Weights of a small GPT-style language model, trained from scratch on English Wikipedia: rotary positions, no biases in attention or MLP.
MLP neurons of a small language model. Each row is named by its layer, matrix (up: input weights) and neuron, and shows model dimensions 32-95. Each number is 200 + 40 x the weight over its row's rms, rounded and kept within 0 to 999.
A block is one neuron, or neurons of one layer that tend to fire together. After each block is what it responds to, as a language model described it from the Wikipedia text at the highest values.

L13.up2,232,169,197,254,191,234,205,265,208,207,199,240,259,203,146,157,265,174,136,102,189,120,208,179,245,222,262,266,216,168,214,179,266,179,224,227,210,229,210,201,229,127,201,245,168,166,147,163,193,202,200,132,263,144,200,243,241,155,186,186,236,122,203,193
L13.up5,293,191,190,145,246,76,266,216,249,199,230,163,164,215,176,201,235,198,225,153,244,174,224,182,172,203,135,215,195,179,165,150,236,153,177,190,176,237,170,191,200,152,270,168,219,185,200,156,169,205,196,204,226,225,150,211,212,246,207,189,170,206,140,137
L13.up22,181,93,238,196,195,168,197,191,239,213,249,233,212,210,191,218,161,149,174,147,219,182,159,221,286,174,230,124,214,246,158,167,143,165,116,233,256,208,191,200,187,219,191,190,307,230,213,124,175,208,206,183,202,164,245,200,255,190,217,151,252,126,179,206
L13.up376,150,195,220,202,176,240,199,202,157,280,191,176,219,207,243,145,213,225,232,116,210,185,143,225,222,222,289,206,237,191,205,145,180,192,118,187,224,232,190,202,186,148,166,148,161,160,179,144,174,268,192,158,255,229,147,253,191,179,217,213,220,122,261,278
L13.up588,217,188,237,176,186,160,190,159,266,216,231,186,216,194,154,206,305,235,197,203,253,167,251,183,229,236,202,187,185,167,198,247,203,136,136,179,167,247,193,191,249,177,243,126,209,144,225,181,182,242,203,201,200,199,229,219,207,151,201,166,184,163,218,138
L13.up593,265,189,132,131,224,197,204,223,206,236,181,104,158,232,145,147,254,202,143,96,197,180,225,240,159,201,261,149,249,175,192,163,209,187,167,147,214,213,185,256,184,87,277,214,216,231,213,219,264,181,237,175,230,251,203,160,221,166,238,176,164,141,221,164
L13.up618,164,148,174,126,178,288,247,245,216,187,253,189,131,196,186,199,234,210,225,101,240,133,257,210,139,215,218,160,200,163,203,169,224,120,142,193,226,227,157,185,181,202,135,168,210,150,227,227,142,175,239,200,264,255,249,244,193,89,181,211,164,109,202,146
L13.up740,175,129,195,161,223,207,250,191,190,219,257,218,199,192,168,199,276,198,212,112,225,228,249,147,257,254,196,103,191,240,211,240,221,172,209,172,233,211,237,164,232,218,264,173,236,190,179,133,209,204,296,155,209,225,206,262,252,168,177,171,256,129,240,215
Main verb after subject. Mostly the main verb right after a subject (often he/she) in biographies and stories, strongest on "went" in "went on to"; also was, began, came, gone, plus scattered mid-word pieces.

L17.up164,197,193,233,246,199,255,195,148,178,212,206,159,172,187,233,217,205,290,132,217,184,233,255,277,189,159,243,301,221,222,168,237,141,205,173,209,171,235,194,233,203,161,187,182,157,142,226,186,229,210,251,153,182,176,267,212,157,156,63,295,225,146,225,197
L17.up405,200,207,245,241,250,197,207,118,177,192,140,132,179,150,209,187,255,257,186,195,200,157,228,193,255,223,188,252,203,180,231,192,251,187,207,240,207,208,191,251,300,170,171,132,178,170,186,221,183,185,237,161,136,167,213,190,253,147,162,204,241,175,284,234
L17.up518,214,223,192,181,159,235,193,197,214,252,119,192,235,245,187,183,177,237,210,149,176,138,154,187,198,234,269,166,226,115,164,212,251,202,199,212,171,243,253,217,165,236,150,186,248,176,244,100,205,206,248,166,169,169,130,174,252,239,242,245,272,228,242,219
L17.up723,202,184,236,189,128,234,195,215,145,182,256,223,139,211,170,214,219,244,187,155,270,126,219,202,224,192,125,242,292,194,249,168,177,197,201,212,233,142,229,241,264,174,206,142,246,203,176,221,231,234,181,238,183,284,276,157,185,228,169,205,154,200,297,166
Wiki section headings and list starts. Words that open or close Wikipedia section headings and bullet or table starts, like "List" after "- " under See also, "History", "==", "Track listing"; weaker on scattered table cells and mid-word pieces.

L17.up14,184,193,211,197,217,157,229,228,187,206,205,153,245,269,214,212,249,272,177,212,187,152,168,275,217,215,190,161,154,166,139,224,249,251,147,204,176,283,201,197,248,88,174,258,189,144,207,182,194,173,191,153,238,257,234,215,249,182,230,173,165,190,251,203
L17.up116,155,192,234,230,217,230,263,182,122,185,284,175,202,192,168,193,178,163,201,186,181,96,168,217,151,183,225,176,182,238,200,200,237,228,124,165,154,274,167,196,236,214,195,181,240,142,196,130,236,180,186,208,279,196,280,246,194,143,194,176,195,222,252,204
L17.up186,148,164,232,212,304,161,226,200,201,227,178,169,228,229,222,222,205,219,211,190,219,127,199,236,207,197,209,153,201,245,194,173,237,227,134,208,223,223,299,289,283,150,207,173,203,101,219,202,214,176,195,167,263,245,161,169,208,188,224,233,140,152,237,219
L17.up513,139,217,123,207,229,266,149,227,137,255,215,154,232,215,205,213,128,209,178,139,195,153,173,285,227,123,193,204,184,208,160,160,157,196,144,185,189,204,227,171,232,240,251,228,193,102,130,213,260,302,209,244,253,155,204,207,130,178,187,204,230,264,223,160
Verb inflections, esp. take. Inflection pieces (-ed, -s, -ing) that complete main verbs in narrative prose, strongest for forms of take, as in ta-king into account, took place, took over.

L21.up95,162,216,167,224,214,178,203,189,240,203,250,169,197,223,160,180,204,215,204,254,198,198,178,212,234,149,257,223,174,182,175,231,278,170,134,219,212,226,230,247,208,185,245,195,162,167,174,190,262,139,195,271,280,135,152,149,186,222,204,215,141,220,193,162
L21.up221,161,211,135,204,154,189,225,183,231,241,240,154,149,240,196,205,175,220,218,174,178,204,266,234,312,176,252,226,210,192,181,204,295,145,178,207,174,183,206,137,258,143,173,247,192,244,252,216,268,172,201,281,225,194,246,159,147,174,175,293,209,100,245,235
Possessive determiners. Possessives introducing a noun phrase, mostly his (also its, their, 's, the), often after a preposition in biographies, as in "for his commitment".

L17.up15,223,146,206,123,183,256,201,162,259,240,211,172,175,172,188,215,239,303,152,172,177,215,137,234,308,198,225,163,183,239,267,153,224,169,114,212,185,193,226,216,214,113,197,168,164,155,209,237,232,234,222,211,227,257,248,108,163,256,212,164,223,156,172,240
L17.up88,165,195,130,146,199,208,231,249,254,181,284,132,209,217,149,182,277,199,193,202,174,120,140,209,209,175,197,173,182,233,148,198,208,171,180,132,171,220,262,137,173,226,233,231,212,152,154,152,240,203,145,319,261,204,183,225,228,264,166,213,193,222,203,164
L17.up188,145,221,236,219,211,169,269,141,223,205,279,181,236,213,202,196,213,215,198,216,275,168,183,227,205,148,148,176,235,205,186,196,216,175,188,178,209,172,204,248,237,181,176,135,125,135,218,154,217,181,165,138,286,242,229,205,244,238,187,158,189,146,233,181
L17.up573,171,165,143,213,299,140,222,288,157,218,229,150,169,163,144,193,194,236,230,160,186,188,197,175,248,154,167,155,226,197,260,159,240,154,164,131,153,197,242,121,198,54,201,266,182,178,217,202,163,175,254,204,164,191,227,179,190,184,144,230,233,138,223,263
Pronouns for known referents. Personal pronouns (he, him, she, it) and relative who/which standing for an entity already named, mostly in biographies and plot summaries: "Dillon believes he", "kills him", "a woman who".

L21.up38,177,202,210,116,240,178,236,199,212,240,173,170,207,248,160,211,203,269,204,125,229,142,188,179,176,179,226,196,186,233,211,145,166,206,159,136,219,169,200,156,174,162,240,178,236,188,237,124,212,247,238,305,251,209,165,166,200,208,240,173,205,188,199,172
L21.up317,172,191,177,179,275,270,165,225,163,214,220,126,214,202,189,216,201,269,213,85,212,202,159,262,124,229,217,202,149,220,173,124,218,238,187,152,198,225,201,283,215,129,198,154,170,138,153,204,215,247,173,217,216,192,183,140,212,235,200,185,221,191,240,178
Verb endings in narration. Final piece of a main verb following its subject in narrative or descriptive prose, such as -ed, -s, -ing (devoured, embraces, moved).

L13.up38,130,156,162,229,242,189,212,259,206,147,268,188,246,183,111,117,213,174,138,251,224,203,207,238,154,167,215,165,234,188,228,274,166,182,211,214,153,173,219,188,172,126,219,175,268,215,261,167,177,206,171,166,188,222,179,133,186,220,176,210,204,194,176,207
L13.up231,108,194,226,209,232,196,187,182,183,214,176,151,216,177,57,203,244,272,197,191,189,143,275,219,176,163,223,192,266,98,235,233,244,189,229,257,212,168,202,172,231,191,234,199,251,174,291,179,215,211,186,190,201,214,276,233,227,209,204,229,187,255,279,197
L13.up331,180,114,166,169,254,242,234,150,228,264,265,245,178,235,173,228,217,267,146,219,287,223,219,158,236,187,250,170,227,187,203,217,236,215,205,205,207,194,261,272,184,188,224,256,223,229,180,157,150,284,195,232,239,240,157,137,215,174,166,234,250,180,229,129
L13.up424,146,152,234,204,264,227,284,164,184,193,196,226,161,219,190,227,185,219,195,215,146,203,177,191,135,194,182,173,230,228,203,179,201,214,150,218,227,184,210,224,218,137,149,226,198,209,217,68,208,194,255,216,224,148,194,158,277,126,205,205,227,205,168,149
L13.up457,176,205,216,165,278,262,163,184,265,161,189,159,235,234,146,145,202,194,120,201,181,187,243,150,244,213,184,273,191,215,158,120,214,204,215,184,182,230,168,224,131,186,269,185,218,149,219,140,249,258,200,263,209,164,205,256,241,177,197,272,148,147,220,189
L13.up563,150,161,180,166,238,170,224,134,236,168,176,160,224,164,203,202,168,248,226,115,171,119,166,236,163,130,177,241,219,199,178,173,260,164,223,196,228,206,246,271,203,167,227,166,165,129,230,148,188,205,245,234,124,214,201,212,241,163,184,308,163,157,249,221
L13.up737,267,146,168,207,224,189,156,240,81,225,182,170,178,171,176,178,223,198,179,215,158,168,243,200,205,188,136,184,170,200,238,289,212,170,193,231,210,192,224,255,150,211,222,243,231,163,268,214,154,236,196,183,174,186,170,226,210,131,209,190,203,168,185,121
L13.up745,196,187,144,107,253,170,230,206,155,184,184,166,255,229,183,188,252,255,211,167,279,202,159,172,244,192,176,222,210,225,210,177,256,205,213,208,210,179,221,164,239,225,166,132,186,145,193,87,223,218,266,288,245,205,280,183,269,199,128,190,207,185,210,205
Section and table header starts. Fires on the first word or word piece of a new section or table header after a blank line, such as History, General, See also, and the first | in a header row.

L13.up50,204,200,175,253,120,189,203,188,253,198,241,222,163,243,100,120,173,219,125,197,169,162,216,223,165,199,211,139,199,231,266,199,175,196,201,181,166,250,211,137,229,229,213,173,235,159,223,183,218,196,214,212,144,246,210,260,220,216,208,211,283,157,175,202
L13.up135,160,132,229,222,174,217,191,100,222,258,202,219,181,201,221,178,236,258,188,221,226,197,217,247,186,153,208,200,237,170,197,142,269,193,221,176,204,164,185,214,231,183,236,126,199,135,266,158,219,262,246,166,206,242,210,195,238,156,220,173,251,215,150,120
L13.up184,262,214,184,190,272,201,225,146,187,144,264,215,202,182,204,248,254,179,234,205,181,125,196,221,305,232,259,169,230,226,245,203,267,240,98,141,255,259,244,234,236,151,196,223,179,105,188,203,253,253,187,255,234,219,265,199,270,174,147,239,163,193,205,186
L13.up319,152,138,191,126,207,136,166,191,94,258,210,168,171,231,214,221,198,219,122,222,187,190,199,203,202,181,245,182,134,243,226,214,205,170,108,211,226,198,312,251,230,171,149,182,144,157,196,211,189,192,193,241,174,191,223,188,280,217,191,167,185,219,169,195
L13.up391,166,209,95,133,248,233,196,195,194,224,220,183,174,212,172,170,173,188,217,213,210,198,218,196,211,189,251,174,187,270,186,100,219,160,188,192,173,193,294,170,205,177,230,178,231,99,205,182,229,208,193,221,175,160,255,215,218,161,90,210,218,199,211,173
L13.up431,250,238,181,231,206,174,256,255,225,175,317,184,128,217,192,163,152,249,171,225,204,158,182,225,163,151,213,269,188,209,278,198,169,184,176,212,197,273,222,228,262,190,186,174,175,149,210,194,228,252,173,193,231,189,203,188,230,207,203,129,179,121,199,169
L13.up486,226,179,177,203,210,191,228,146,236,212,238,177,195,196,216,179,176,179,156,198,168,148,168,251,226,239,210,186,228,200,225,111,142,201,151,211,172,215,167,244,245,179,235,168,148,161,178,116,270,269,187,219,290,190,177,185,228,246,201,208,151,174,194,212
L13.up627,208,170,202,186,201,179,258,176,223,196,223,154,155,157,133,187,229,218,185,221,200,155,219,218,270,202,260,210,219,214,221,201,184,230,171,238,175,216,149,183,254,163,227,111,146,166,256,118,169,154,239,155,177,182,144,188,264,223,166,147,195,167,212,206
Possessive pronouns. Mostly possessive pronouns (his, its, her, their) mid-sentence after a verb or preposition, as in "won its first", "at his death"; also scattered mid-name word pieces.

L21.up163,181,129,181,254,190,187,163,174,121,212,182,153,204,241,179,238,241,206,165,216,243,195,152,230,274,262,290,219,230,199,221,148,200,241,286,304,183,201,234,221,244,203,238,143,112,111,202,138,224,259,267,220,201,160,170,166,213,215,206,197,221,203,233,253
L21.up415,196,196,167,211,227,152,152,207,221,212,161,150,210,185,212,227,219,114,161,173,196,223,207,190,255,206,170,229,166,221,199,195,283,186,229,274,125,209,196,268,136,173,197,193,155,202,200,145,169,174,303,245,169,200,255,179,203,165,209,193,232,149,216,204
Table and infobox field labels. Field-label words and cells in Wikipedia tables, infoboxes and lists, often word ends such as Tit-le, National-ity, Country:, Edited by, right before a pipe, colon or heading marker.